config = dict(
    norm_eps=1e-05,
    attn_scale=0.125,
    bias='all',
    tie_word_embeddings=True,
    parallel_block=False,
    optimizer='ademamix',
    max_grad_norm=0.5,
    warmup_steps=277,
)
MLP neurons of a small language model. Each row is named by its layer, matrix (gate and up: input weights) and neuron, and shows model dimensions 32-159. Each number is 50 + 10 x the weight over its row's rms, rounded and kept within 0 to 99. A neuron's up and down rows have the sign that makes its largest values positive.
Before each neuron's rows, "fires on" lists the tokens most often at its 100 highest values on Wikipedia text that the model never trained on.

fires on: " includ", " feat", " included", " compet", " serv", " ed"
L2.gate194:63 62 49 47 66 49 27 64 58 51 52 64 50 65 48 47 41 45 53 35 70 43 57 59 32 47 54 54 33 45 48 57 48 33 61 49 60 56 57 58 44 61 57 44 38 54 58 56 66 41 56 35 54 56 49 50 40 37 56 50 40 55 55 52 46 57 46 33 67 56 42 50 56 53 36 44 43 40 37 59 52 51 46 43 46 61 52 54 49 44 54 39 39 48 66 43 65 48 69 47 43 57 60 52 21 53 51 49 47 56 48 45 62 51 42 44 34 57 40 59 51 50 53 56 46 67 49 47
L2.up194:52 55 33 37 58 63 38 50 46 60 35 59 51 69 48 44 52 48 45 57 50 52 61 56 30 47 65 65 46 64 51 37 50 55 48 59 55 39 41 39 58 60 45 56 45 51 45 40 41 43 53 46 43 61 51 51 42 41 60 48 47 54 32 42 32 72 41 54 69 58 58 54 31 64 46 50 50 58 39 58 53 51 48 57 40 61 35 56 51 52 64 47 64 44 64 61 73 48 58 50 53 54 40 41 55 49 41 35 53 44 68 53 54 42 46 40 42 42 42 53 62 54 51 53 43 78 38 51

fires on: "as", "ent", "ct", "on", "it", "is"
L8.gate53:58 59 34 41 42 57 39 60 41 53 45 60 63 58 64 44 43 48 42 55 48 65 37 59 25 47 41 40 57 49 58 42 51 50 50 45 69 53 44 49 40 27 66 68 40 63 58 42 28 59 32 66 52 38 40 45 50 63 47 41 56 47 38 44 38 71 53 50 49 47 64 43 45 39 50 37 56 57 60 60 53 35 38 58 42 58 49 43 58 34 59 46 34 45 57 85 45 59 52 44 46 65 72 45 55 60 58 48 63 37 46 53 32 43 54 54 52 48 59 55 53 35 41 57 40 50 33 54
L8.up53:51 56 44 54 47 55 41 49 47 31 50 51 62 50 51 34 47 47 36 49 71 45 50 47 48 71 72 57 35 52 55 56 63 55 48 50 33 37 63 63 43 70 48 64 41 54 48 50 25 54 47 65 41 74 49 62 48 51 60 52 50 54 44 56 51 57 52 57 30 60 53 42 55 61 55 38 42 41 35 54 62 58 54 72 41 36 31 45 73 48 40 37 40 60 49 61 44 54 47 43 46 57 59 57 39 44 60 59 55 58 43 53 48 52 55 39 48 49 44 66 41 42 59 37 36 46 44 31

fires on: "ect", " ", " ad", " con", "W", "it"
L10.gate124:38 45 48 33 57 67 41 58 47 48 59 35 44 55 46 48 57 57 54 50 43 48 46 67 38 35 33 29 39 34 53 40 40 61 45 38 65 62 52 48 43 37 59 55 61 60 63 52 37 52 58 29 63 38 50 41 63 49 39 55 50 44 52 59 50 41 51 37 54 45 43 43 37 60 49 65 46 57 43 42 47 52 57 52 51 63 46 47 54 66 71 63 33 58 61 44 68 35 55 52 48 40 64 57 54 53 57 51 49 43 51 56 53 79 42 55 29 39 48 48 53 57 55 52 53 46 52 40
L10.up124:38 52 51 50 56 50 60 57 45 50 39 46 58 62 36 64 49 50 36 45 55 46 57 47 29 51 29 53 49 43 43 51 39 49 39 40 52 53 51 39 50 56 37 64 38 77 38 59 31 47 56 52 48 47 58 53 35 44 50 65 76 58 40 57 44 54 51 43 39 33 72 58 50 64 55 53 33 47 74 48 40 55 66 45 55 46 67 58 32 47 45 56 37 60 65 59 38 52 67 59 51 60 54 23 36 55 53 41 38 53 61 75 60 59 30 40 49 46 62 50 62 78 41 49 41 60 47 62

fires on: "te", "f", "w", "q", "if", "r"
L8.gate367:45 61 55 47 41 51 35 61 54 46 31 31 78 44 34 41 46 52 47 53 26 38 48 50 43 46 47 54 51 38 64 29 44 49 48 66 45 56 45 54 59 58 41 56 51 51 59 52 47 42 59 66 39 50 46 55 49 63 34 39 50 59 72 64 45 54 37 34 51 61 48 45 52 35 26 59 44 42 45 36 51 48 50 44 31 43 44 42 50 51 63 46 56 53 46 67 54 33 47 44 36 45 66 35 59 54 57 49 29 35 52 60 33 37 41 43 47 54 56 42 54 49 51 56 53 60 56 56
L8.up367:52 44 44 58 51 64 47 54 46 28 59 47 43 48 53 39 76 41 47 65 46 49 48 39 62 60 45 59 56 21 60 51 65 33 73 49 61 73 54 30 58 62 30 54 51 37 53 40 49 48 51 50 28 47 51 56 42 53 57 58 56 67 50 48 57 69 56 40 49 48 54 52 43 52 60 41 41 48 33 51 56 48 44 48 53 55 47 60 55 52 64 49 45 56 52 57 57 60 58 48 50 46 51 59 54 35 57 51 60 52 35 48 39 52 46 62 33 45 38 71 55 52 48 35 53 59 39 32

fires on: "ra", "e", "ie", "l", "ne"
L10.gate440:57 52 46 45 64 40 52 33 51 52 53 54 44 55 55 34 58 42 35 47 40 54 51 60 51 43 48 53 43 53 40 41 34 51 37 62 50 42 56 37 58 58 61 53 38 60 63 48 63 56 48 42 49 47 70 28 44 59 52 60 55 73 49 50 45 58 37 39 59 61 35 53 45 44 60 60 52 48 62 45 46 47 57 41 63 49 61 45 64 49 44 57 47 52 51 69 65 30 70 52 58 35 45 27 33 42 47 49 45 60 44 46 66 39 57 47 43 51 45 38 49 72 42 51 54 61 48 60
L10.up440:47 59 59 43 65 67 46 41 37 40 61 62 45 61 65 40 58 44 57 51 45 55 38 27 44 55 53 36 49 48 41 45 51 52 40 56 50 36 27 37 52 50 69 56 42 44 55 52 58 46 44 72 40 55 57 55 37 80 41 53 69 66 64 40 66 44 38 30 54 44 46 59 53 53 52 56 55 61 43 44 46 49 53 51 46 46 58 35 43 56 45 40 60 51 51 46 65 63 51 46 39 54 51 61 62 52 54 54 24 40 54 36 54 53 39 42 59 51 40 50 56 47 43 50 55 40 47 51

fires on: "ant", "ract"
L2.gate364:48 59 43 37 59 62 56 46 61 56 45 47 72 56 49 50 53 56 23 56 57 48 53 24 73 46 35 46 44 46 46 36 28 50 47 29 55 43 42 60 53 52 50 54 55 62 33 35 52 50 39 38 58 55 51 56 48 45 44 42 49 47 53 54 34 59 62 65 65 56 56 50 44 62 31 47 49 47 52 43 47 68 59 40 45 56 39 57 37 65 56 54 66 41 68 54 48 56 49 40 56 51 35 67 50 34 59 48 51 38 63 54 61 39 42 58 50 47 50 40 62 46 52 60 56 43 61 42
L2.up364:42 58 50 16 59 43 45 49 56 38 28 58 60 40 53 62 60 68 40 49 70 54 55 60 39 39 40 61 58 60 62 49 51 40 67 59 36 47 50 64 52 46 57 47 50 47 51 53 48 69 47 51 66 50 46 39 49 37 36 70 40 49 40 50 45 41 59 59 41 59 55 42 36 55 33 44 58 48 47 37 38 67 64 50 49 55 55 51 45 55 37 60 57 41 55 56 49 43 54 52 49 49 49 37 64 46 43 65 63 43 41 66 61 38 45 41 34 65 52 43 52 35 48 48 66 45 44 54

fires on: " ", "as"
L8.gate176:55 61 50 47 65 49 44 59 29 48 42 41 59 50 60 37 68 58 53 50 49 54 53 70 42 45 35 49 41 59 72 46 41 40 45 61 50 57 40 54 56 25 44 57 42 33 68 51 39 47 58 44 40 26 56 46 55 50 41 43 54 50 60 55 41 37 35 62 57 40 61 50 55 46 41 49 47 52 45 63 48 38 60 57 62 36 54 48 54 48 54 46 41 54 52 65 58 36 68 46 49 50 66 25 57 37 63 63 27 58 52 46 40 74 48 59 50 50 53 53 55 51 33 78 43 45 36 60
L8.up176:36 68 31 38 43 54 50 53 49 52 37 62 57 50 41 59 54 48 34 45 48 50 59 57 40 50 71 48 64 52 48 59 49 69 38 61 59 48 60 46 39 62 52 50 52 51 54 41 45 60 64 65 46 39 50 56 25 44 53 61 72 46 58 48 53 58 29 37 44 56 50 57 50 47 48 50 42 70 45 35 40 46 56 40 65 47 43 65 57 58 44 52 44 66 45 64 46 53 34 50 56 52 46 42 62 42 44 61 50 71 60 52 35 50 48 46 48 30 51 64 46 41 51 57 31 61 44 54

fires on: " gr", " Gr", " Sec", "gr", " bro"
L2.gate467:37 47 42 41 54 74 53 45 68 53 50 58 54 42 50 44 52 47 35 46 30 57 41 63 51 46 38 66 47 56 59 31 44 23 62 51 50 34 43 36 59 33 52 58 42 42 53 42 69 59 43 48 59 59 56 59 62 42 50 40 57 49 38 39 38 54 60 42 55 39 59 37 40 46 39 49 44 43 45 57 38 55 63 51 33 54 40 59 55 36 55 58 38 67 66 56 59 49 46 51 56 53 59 34 49 47 82 62 58 44 63 48 38 72 22 48 27 49 49 45 68 53 44 40 64 36 49 51
L2.up467:46 55 45 48 37 46 44 49 28 40 72 54 54 67 43 35 49 43 40 62 42 65 46 67 49 52 37 57 36 64 46 40 49 60 47 44 50 55 46 33 74 49 50 53 49 34 47 64 56 45 51 50 48 37 46 40 45 64 51 60 48 54 36 48 46 58 34 31 37 61 56 45 55 47 40 57 50 56 49 58 34 54 48 39 58 62 46 48 45 69 52 51 37 55 45 59 41 42 38 60 53 48 42 63 42 53 61 64 44 58 63 49 50 34 67 68 35 65 56 33 53 41 45 47 29 64 60 42

fires on: ".", " |"
L4.gate395:63 40 55 75 38 49 43 57 60 58 34 65 52 48 56 51 45 28 65 40 53 48 58 49 60 43 30 43 63 43 38 48 37 58 57 34 78 44 40 57 53 56 60 45 64 42 44 67 65 40 60 43 68 57 56 36 47 31 58 53 60 44 44 61 49 59 38 50 54 41 45 44 58 55 68 54 58 45 32 39 44 35 59 51 48 44 38 43 54 48 38 48 59 43 60 66 44 45 54 47 36 56 35 44 47 26 46 44 43 58 52 50 61 43 55 27 52 47 46 53 65 41 46 50 56 50 59 42
L4.up395:46 32 29 40 48 60 60 56 76 62 55 64 39 60 40 53 47 54 30 45 48 57 61 52 41 49 44 33 43 55 38 55 37 50 44 50 54 50 60 58 44 41 57 57 53 50 40 57 64 62 48 52 72 57 29 61 63 53 33 50 38 56 57 42 49 44 37 51 32 62 43 57 37 47 61 38 71 47 52 57 47 62 38 54 39 47 47 29 58 51 53 48 45 55 47 55 66 64 45 70 51 43 40 38 46 53 47 48 38 60 36 55 40 45 53 50 38 45 39 58 45 31 63 49 47 49 31 48

fires on: " |", "."
L5.gate28:57 71 60 64 47 43 47 49 62 50 59 42 43 53 45 60 56 47 54 45 61 37 51 51 58 55 49 50 61 58 41 68 44 64 63 65 66 32 45 39 41 42 63 47 48 43 58 54 64 69 47 40 58 35 64 62 41 39 47 47 54 45 51 64 40 66 44 49 41 51 45 45 38 44 66 44 50 52 32 48 51 35 61 47 49 48 51 51 52 62 53 39 56 42 55 59 61 53 39 38 45 52 42 51 52 66 43 34 60 42 46 34 63 53 52 24 60 33 53 41 61 59 58 52 45 29 43 61
L5.up28:61 38 36 56 50 51 48 49 23 42 52 44 58 50 48 55 55 43 29 68 40 32 59 34 62 74 57 50 55 50 46 72 37 52 51 60 57 43 59 59 39 52 36 52 55 37 44 74 52 61 48 48 51 49 36 69 50 54 64 49 58 54 46 46 55 61 33 51 46 68 51 65 36 61 34 43 58 53 54 66 41 55 55 37 25 48 40 41 44 48 59 56 42 69 66 44 56 53 25 55 38 52 51 30 47 37 64 49 63 54 20 65 42 31 48 53 54 51 46 56 45 53 63 42 47 56 58 41

fires on: "en", " Me", "e", " me", "ri", " Be"
L5.gate267:49 49 53 72 53 37 39 63 60 48 55 37 56 64 65 43 43 36 63 43 31 55 36 52 38 43 43 37 48 30 53 20 53 51 34 53 32 44 67 47 46 46 53 36 64 55 54 54 66 32 45 59 41 61 61 64 46 43 63 61 44 50 46 49 56 35 57 44 33 58 45 60 55 47 62 50 61 55 41 50 39 60 59 41 36 49 47 43 46 67 40 61 57 68 50 39 43 41 45 67 65 64 38 54 47 53 54 53 48 44 56 34 55 43 57 50 47 44 57 56 45 39 53 41 48 62 43 58
L5.up267:44 67 35 46 52 47 60 57 64 36 46 69 53 41 51 57 31 38 52 39 53 45 38 37 49 48 55 36 35 56 32 21 43 41 42 57 49 45 40 65 39 43 55 55 49 58 55 47 71 30 43 54 43 60 51 39 52 34 59 59 54 60 33 55 63 70 44 42 57 60 52 73 39 60 54 58 42 49 69 53 56 60 61 50 48 42 37 35 50 53 55 47 58 45 41 32 52 50 35 42 47 56 32 41 71 41 53 48 38 49 33 44 47 27 51 56 45 68 56 34 60 41 41 54 70 61 39 49

fires on: " c", " includ", "os", " serv", "duc", "\n"
L9.gate124:54 49 51 52 42 54 43 41 43 50 45 50 49 59 62 73 47 36 29 54 59 50 46 37 51 46 40 50 42 49 61 54 51 44 46 49 54 59 41 58 51 39 66 60 35 36 45 62 40 56 52 48 64 45 50 38 39 52 40 49 41 58 48 59 38 62 58 63 43 58 32 65 65 59 46 34 27 46 36 65 62 44 38 59 59 57 51 57 47 51 58 32 61 33 52 30 53 46 53 45 41 56 38 40 55 64 47 50 59 44 50 51 37 71 48 35 25 37 22 49 71 51 44 47 56 52 49 60
L9.up124:47 46 35 54 61 55 43 55 50 42 32 51 39 44 51 49 48 40 52 47 44 50 38 53 31 50 49 34 44 60 60 34 49 52 65 37 47 50 46 42 49 56 41 61 58 50 52 51 41 56 54 45 45 61 47 30 63 59 44 54 40 59 49 46 59 57 60 67 50 62 47 47 31 52 59 44 63 57 40 57 50 34 69 69 58 65 56 72 62 51 56 84 59 63 47 51 54 58 62 58 41 46 64 50 41 48 66 49 65 34 62 47 53 46 50 47 38 51 46 59 34 57 53 56 42 46 31 51

fires on: "o", "ate", "s", "ing", "at"
L5.gate265:31 62 48 48 42 45 37 42 61 40 50 50 61 45 62 48 53 57 36 49 42 58 55 71 48 56 37 45 39 42 62 45 62 40 44 47 52 41 43 61 63 53 42 46 65 59 59 61 60 54 57 53 35 37 38 56 59 49 50 49 47 45 46 30 50 56 35 38 37 59 40 58 40 55 56 62 60 53 39 41 37 63 56 45 28 60 58 52 37 66 56 48 53 54 60 64 58 50 33 37 72 32 32 53 40 58 56 44 48 66 51 50 64 57 50 61 43 51 55 60 57 51 60 50 29 64 65 44
L5.up265:25 50 45 55 46 40 48 43 51 62 55 55 47 48 47 55 37 40 52 62 50 50 51 48 50 34 51 64 61 49 47 44 58 60 41 33 44 61 47 45 51 55 51 41 54 41 56 52 60 37 61 52 49 50 60 57 53 43 45 47 48 59 52 64 61 53 31 67 46 55 50 61 50 42 63 48 46 61 36 43 51 55 58 55 60 35 51 54 32 68 36 70 37 45 59 51 49 63 61 39 64 50 53 54 68 48 52 42 56 41 44 59 53 57 59 31 51 43 70 44 53 57 53 72 59 56 51 61

fires on: "ed", " been", "\"", "g", "ered", "\","
L4.gate471:52 52 39 41 62 55 64 47 54 56 73 47 56 60 61 48 41 61 55 79 59 43 47 46 48 40 40 45 51 61 59 55 45 31 48 52 35 43 64 49 35 46 43 41 64 76 45 57 38 64 55 61 55 45 62 54 61 65 52 63 36 51 49 41 44 25 51 40 47 40 42 38 60 42 45 57 41 40 59 50 56 41 33 73 59 33 65 44 50 48 43 58 36 52 53 45 58 60 39 38 51 63 27 51 38 52 49 35 38 64 52 48 52 52 34 52 27 37 58 67 53 61 57 44 63 45 47 59
L4.up471:48 54 45 45 56 51 53 63 39 36 63 41 55 65 48 51 39 52 38 52 39 59 37 60 29 47 51 55 65 66 62 50 61 63 44 62 61 44 59 53 65 47 42 46 50 44 53 45 73 50 46 55 49 63 54 51 60 36 34 65 28 49 62 58 38 54 40 71 48 53 48 48 39 53 40 32 33 39 52 58 48 58 52 56 51 48 50 41 55 64 58 48 43 54 62 57 57 59 55 59 38 43 52 66 49 51 38 68 43 68 49 31 59 37 44 44 36 63 47 35 57 51 44 65 54 46 49 27

fires on: "ort", "ol", "w", "199", "as"
L8.gate137:49 34 40 62 48 35 40 61 46 40 37 49 56 67 52 27 57 49 75 48 49 48 51 52 43 53 46 41 30 45 72 59 44 40 49 51 73 55 43 56 72 39 34 60 41 43 75 57 40 56 64 51 35 41 66 54 42 57 45 49 51 54 48 49 56 38 54 44 47 62 48 33 46 53 36 61 60 71 59 41 63 30 54 53 41 50 38 51 56 36 46 73 55 56 50 50 64 44 69 52 58 50 58 55 49 46 46 45 46 62 50 56 46 53 42 48 44 33 43 59 49 62 34 59 55 64 46 56
L8.up137:44 41 56 33 52 38 65 60 67 49 48 62 57 52 40 67 66 52 58 48 59 64 51 53 47 59 59 49 62 38 41 31 52 55 48 50 61 53 62 49 54 37 42 41 39 64 47 47 44 61 57 56 54 45 61 53 46 46 49 42 63 43 59 65 53 45 39 41 49 64 56 35 57 48 45 52 61 41 41 40 55 47 47 56 41 49 35 42 52 42 47 38 39 41 58 45 36 43 42 46 55 48 53 51 55 45 35 47 40 58 34 42 57 45 66 62 48 41 28 52 46 32 65 47 50 84 54 56

fires on: " me", "ed", " prot", "ant", " Russ", " elect"
L5.gate37:35 48 67 60 57 29 55 52 55 61 41 58 43 52 57 49 49 53 36 59 59 32 23 49 48 39 41 39 56 50 43 43 35 45 38 39 33 59 45 62 42 59 47 58 45 67 34 64 52 39 45 70 55 56 47 54 48 42 64 44 48 47 48 53 49 51 62 48 55 50 50 55 55 52 48 56 54 54 43 58 44 62 53 48 54 42 45 58 54 57 48 56 44 63 52 50 47 35 49 35 43 56 43 57 40 33 75 56 43 61 40 24 44 20 52 51 55 56 59 52 48 50 52 43 63 50 49 56
L5.up37:63 51 68 37 49 60 53 49 43 51 50 63 43 40 44 63 58 39 36 65 52 57 59 45 56 42 67 48 66 45 52 50 34 40 52 51 64 49 43 50 36 35 50 43 58 44 52 46 71 64 40 52 44 53 55 45 58 52 41 47 52 55 58 43 48 55 47 53 39 59 63 38 33 73 57 33 61 47 45 42 44 63 53 64 40 62 49 57 60 60 46 55 41 57 48 54 51 64 29 34 61 59 30 45 40 59 40 61 75 35 39 33 41 49 40 52 43 40 46 56 56 59 38 51 54 63 40 28

fires on: " c"
L2.gate129:49 59 55 58 38 65 49 45 53 44 36 44 37 72 53 59 57 44 40 42 54 54 54 61 59 28 52 46 52 56 50 58 34 53 56 50 38 76 64 46 50 54 35 62 43 44 41 60 48 52 60 55 57 72 50 40 51 42 57 49 44 61 44 61 58 61 45 40 47 42 44 43 55 45 55 51 28 42 68 59 55 51 50 47 61 41 43 54 53 57 56 47 56 39 32 66 50 41 50 45 34 23 56 45 41 60 50 47 34 56 45 47 63 52 43 26 31 53 47 36 27 48 51 53 61 48 43 56
L2.up129:53 56 40 47 46 70 24 64 48 43 67 51 57 36 62 38 54 44 44 52 65 43 51 50 75 54 49 67 55 76 54 61 47 51 55 40 35 52 47 60 49 66 53 47 41 42 62 72 48 49 35 45 57 58 49 40 56 53 52 45 51 58 55 51 59 43 56 73 45 40 55 42 39 38 49 55 33 52 49 48 35 51 69 52 51 59 42 56 43 51 52 56 61 48 61 59 51 52 58 36 46 56 40 64 46 58 56 47 49 45 43 42 54 44 64 57 56 47 45 58 45 37 44 38 40 67 50 40

fires on: "ed", "ated", "ered", "osed", "ised"
L4.gate489:23 67 50 46 39 60 66 50 54 34 55 58 52 47 56 56 62 60 50 57 71 45 43 54 46 54 42 47 49 66 59 38 52 60 53 37 44 28 48 45 48 50 49 38 71 63 59 48 44 44 71 51 58 45 44 53 50 42 52 42 41 47 63 29 59 38 47 35 54 44 59 40 45 53 50 51 36 49 33 74 45 57 40 64 72 48 58 60 40 59 40 62 37 41 61 45 48 59 45 49 28 53 59 51 55 62 61 42 55 70 21 29 51 63 44 42 49 43 45 50 64 36 52 53 43 51 44 40
L4.up489:41 47 41 36 62 36 67 52 42 67 48 55 46 61 47 56 33 45 43 52 65 80 60 65 41 48 53 49 44 49 35 63 55 58 46 66 53 43 54 50 52 47 47 46 50 68 41 62 64 48 46 61 58 48 46 28 62 46 66 53 62 48 54 66 39 53 43 54 37 57 43 69 38 57 50 37 39 57 50 51 50 60 55 49 37 49 56 38 49 47 56 41 27 68 51 59 47 50 47 57 48 51 60 40 32 52 51 28 59 44 50 57 59 61 56 56 47 70 64 52 68 55 45 48 32 39 72 42

fires on: "ust", "ad", "ight", "ile", "o"
L5.gate431:44 58 47 48 51 61 45 36 60 48 51 59 47 45 44 50 43 53 49 65 61 41 60 38 66 53 68 60 49 49 38 55 54 39 42 55 37 40 49 62 38 47 48 43 45 34 43 56 47 52 36 53 30 63 44 36 44 48 75 34 54 44 41 36 58 50 38 38 34 46 47 72 60 50 56 60 61 47 57 68 52 36 45 53 60 75 54 44 21 35 57 57 56 50 71 36 54 57 45 53 64 59 50 59 51 54 42 57 52 62 49 49 45 62 49 53 41 56 68 47 55 49 49 35 44 45 56 52
L5.up431:68 43 55 50 47 47 63 61 63 49 59 50 34 42 51 51 42 45 40 42 57 42 29 53 43 43 36 66 76 48 47 50 33 56 44 57 45 59 41 58 47 53 35 53 50 50 31 51 70 55 64 39 40 56 50 36 44 52 57 36 39 46 58 62 65 51 45 40 55 54 37 63 42 62 57 55 53 20 40 48 54 42 43 49 53 28 45 58 51 62 46 53 44 52 57 62 53 65 44 49 64 64 51 44 62 51 41 33 62 37 51 35 58 50 28 44 42 53 57 42 62 69 44 38 45 58 57 45

fires on: "ing", "s", "es", "ate", "age"
L4.gate56:40 33 63 65 41 64 62 43 65 54 39 60 45 52 38 45 54 61 21 59 47 44 34 51 56 43 59 48 59 65 60 62 50 51 51 34 66 48 52 44 60 45 55 49 52 52 50 62 64 43 50 54 61 53 41 41 50 46 37 31 43 52 45 45 40 51 46 50 30 52 39 64 35 53 48 60 47 45 31 37 57 59 48 52 62 53 46 42 48 74 40 50 52 42 54 62 51 50 55 41 59 32 33 55 52 35 44 48 37 53 43 53 67 43 67 50 30 33 60 47 49 45 64 61 55 71 60 40
L4.up56:58 62 52 64 54 22 67 47 48 40 40 67 48 64 64 59 74 35 50 60 44 42 51 58 36 53 49 49 60 57 49 51 34 65 43 35 65 37 51 47 60 52 51 52 59 33 73 50 56 54 51 53 60 45 59 44 32 51 39 53 45 53 37 63 54 41 55 67 49 57 56 40 33 61 33 48 38 60 50 39 52 48 53 46 52 56 64 58 41 44 48 59 51 43 64 57 57 41 59 45 66 49 46 47 52 55 46 56 60 70 57 57 44 43 59 38 33 40 38 56 70 37 42 28 45 56 44 47

fires on: " gr", " ro", " bro", " Bra", " gu"
L6.gate377:28 51 53 59 66 39 49 39 53 30 54 56 52 41 50 50 61 53 58 50 75 52 67 61 55 58 43 51 42 40 60 46 63 52 62 36 53 42 37 58 73 43 61 32 50 47 59 60 58 55 40 61 42 45 67 62 42 53 49 43 56 37 37 41 44 69 61 44 52 48 48 42 52 48 38 48 69 52 53 57 40 42 38 59 35 58 23 49 51 54 44 54 58 40 56 63 45 51 50 49 74 51 49 47 54 28 58 56 32 67 67 49 53 40 47 45 38 51 53 41 53 61 41 54 47 46 48 41
L6.up377:52 69 50 54 59 64 58 54 20 38 57 50 41 43 42 60 50 43 43 74 59 62 51 35 48 45 59 47 53 49 36 41 58 49 46 60 34 52 50 35 56 52 49 46 58 51 67 56 59 53 52 59 64 57 50 38 58 58 40 50 34 42 49 52 67 38 36 38 55 62 27 61 49 44 36 46 62 59 42 62 28 66 51 37 58 55 45 33 50 60 55 63 51 41 59 69 56 42 41 41 56 48 53 46 59 36 63 63 56 58 58 63 54 59 58 51 48 54 51 32 49 48 54 34 50 57 50 61

fires on: " met", "ew", " Par", " par", " |\n", " New"
L2.gate285:27 50 54 66 46 53 44 53 45 36 55 42 47 56 51 41 47 47 54 55 50 36 50 56 43 48 37 19 44 54 39 63 69 62 56 42 57 60 57 40 42 57 60 32 73 62 64 56 56 56 55 59 41 40 48 50 44 54 61 67 46 62 49 42 66 55 43 41 44 48 54 50 48 71 57 37 63 33 44 46 34 61 46 50 52 58 59 56 41 36 36 47 53 55 63 47 48 62 59 49 77 40 30 48 45 62 56 54 51 52 67 64 43 61 56 35 52 62 49 50 52 55 62 69 36 49 72 68
L2.up285:31 69 49 49 71 56 32 58 34 49 31 50 50 55 55 56 46 47 64 57 53 58 56 50 34 33 62 41 35 54 46 41 39 46 48 51 48 56 44 57 57 51 42 42 44 30 42 46 57 46 64 66 41 51 54 52 45 46 62 67 46 59 37 53 79 59 54 46 31 63 52 47 43 63 59 50 66 57 49 49 42 47 43 32 52 55 29 45 54 42 64 40 52 65 67 28 61 32 54 73 49 54 51 69 55 48 44 47 51 56 44 56 57 45 48 65 50 56 35 52 64 28 57 60 66 49 44 62

fires on: "'", "el", "l", "es", "e"
L9.gate73:50 66 40 47 62 34 51 61 50 57 38 47 44 37 39 41 43 72 47 53 56 41 63 51 46 44 59 51 36 47 36 44 53 43 42 53 62 50 40 49 32 37 57 38 54 40 53 53 57 42 46 51 48 52 49 39 39 56 55 47 50 53 56 35 45 26 47 42 58 50 37 47 56 37 55 44 58 26 66 48 69 52 39 44 70 46 42 42 61 47 45 51 54 55 57 72 52 71 61 56 57 60 50 32 49 64 53 61 40 69 76 43 58 37 45 52 43 49 51 69 49 41 42 64 48 55 56 59
L9.up73:66 61 55 37 57 45 30 51 47 48 41 47 68 54 45 30 46 42 52 46 51 70 39 36 52 54 51 50 43 58 47 56 58 58 39 48 54 48 26 56 46 54 38 54 45 73 45 57 56 54 38 56 45 54 39 43 58 46 39 60 50 53 59 62 46 55 57 54 47 45 53 64 48 44 38 46 59 60 39 56 50 61 45 38 28 42 70 47 48 58 64 33 36 41 68 38 58 61 40 50 41 58 54 51 64 68 43 46 55 49 44 49 48 40 58 54 64 41 56 48 39 55 50 53 50 48 50 55

fires on: "ust", "out", "ant", "urn", "ile", "ain"
L5.gate198:39 59 54 26 68 36 50 60 63 63 46 59 58 56 47 68 33 56 47 58 56 52 50 59 47 57 45 62 49 51 56 46 42 51 40 59 53 50 36 53 53 50 40 49 59 52 63 56 26 62 50 65 58 42 53 55 55 43 55 42 51 52 50 53 56 44 50 34 39 58 48 54 40 47 61 46 59 47 39 38 45 59 47 47 57 59 54 52 42 72 33 43 39 48 54 46 44 53 50 41 65 53 51 47 62 28 53 53 46 61 59 56 79 50 42 66 31 55 67 33 46 36 53 48 74 48 35 53
L5.up198:38 57 64 32 53 43 62 46 47 69 53 72 55 42 53 45 49 56 59 49 62 74 47 63 46 39 51 56 54 57 51 50 40 37 52 51 40 30 32 44 30 49 58 40 44 59 58 37 46 43 38 46 49 34 58 51 49 49 58 61 45 49 50 59 52 60 62 33 50 53 38 59 37 65 51 54 78 54 26 57 50 46 58 36 53 50 29 37 53 57 63 56 43 36 55 33 51 46 44 57 53 66 40 46 71 33 45 53 59 51 46 67 55 43 50 55 34 47 67 49 59 48 39 50 73 51 42 45

fires on: "ra", "te", "ri", "re", "ate", "r"
L8.gate162:39 50 63 56 67 42 49 65 58 47 33 24 43 53 49 38 55 42 50 39 35 55 45 52 52 46 38 56 35 24 61 43 46 46 50 34 45 64 53 42 59 54 45 49 60 62 53 34 37 54 56 57 28 72 60 54 57 67 40 53 55 46 58 47 37 46 47 27 47 60 46 57 43 58 58 45 76 49 57 55 38 65 69 45 48 36 32 55 49 45 46 61 36 64 43 71 38 50 48 53 54 39 57 43 61 45 62 62 51 68 54 49 51 28 44 55 55 61 56 33 40 47 55 55 44 55 45 38
L8.up162:47 43 55 62 52 49 42 66 47 48 49 62 50 54 51 54 54 65 62 51 54 57 52 53 58 51 43 56 40 36 39 47 43 54 38 33 67 38 52 55 50 52 14 64 50 50 52 46 46 52 68 58 42 38 54 46 50 56 76 63 50 52 62 59 58 54 47 41 48 25 41 44 57 60 29 62 62 52 57 58 38 47 46 52 61 59 50 40 39 59 50 69 53 44 33 46 68 45 69 55 74 64 48 72 57 36 50 52 52 51 65 41 51 32 53 51 59 36 59 44 39 58 45 26 44 60 39 38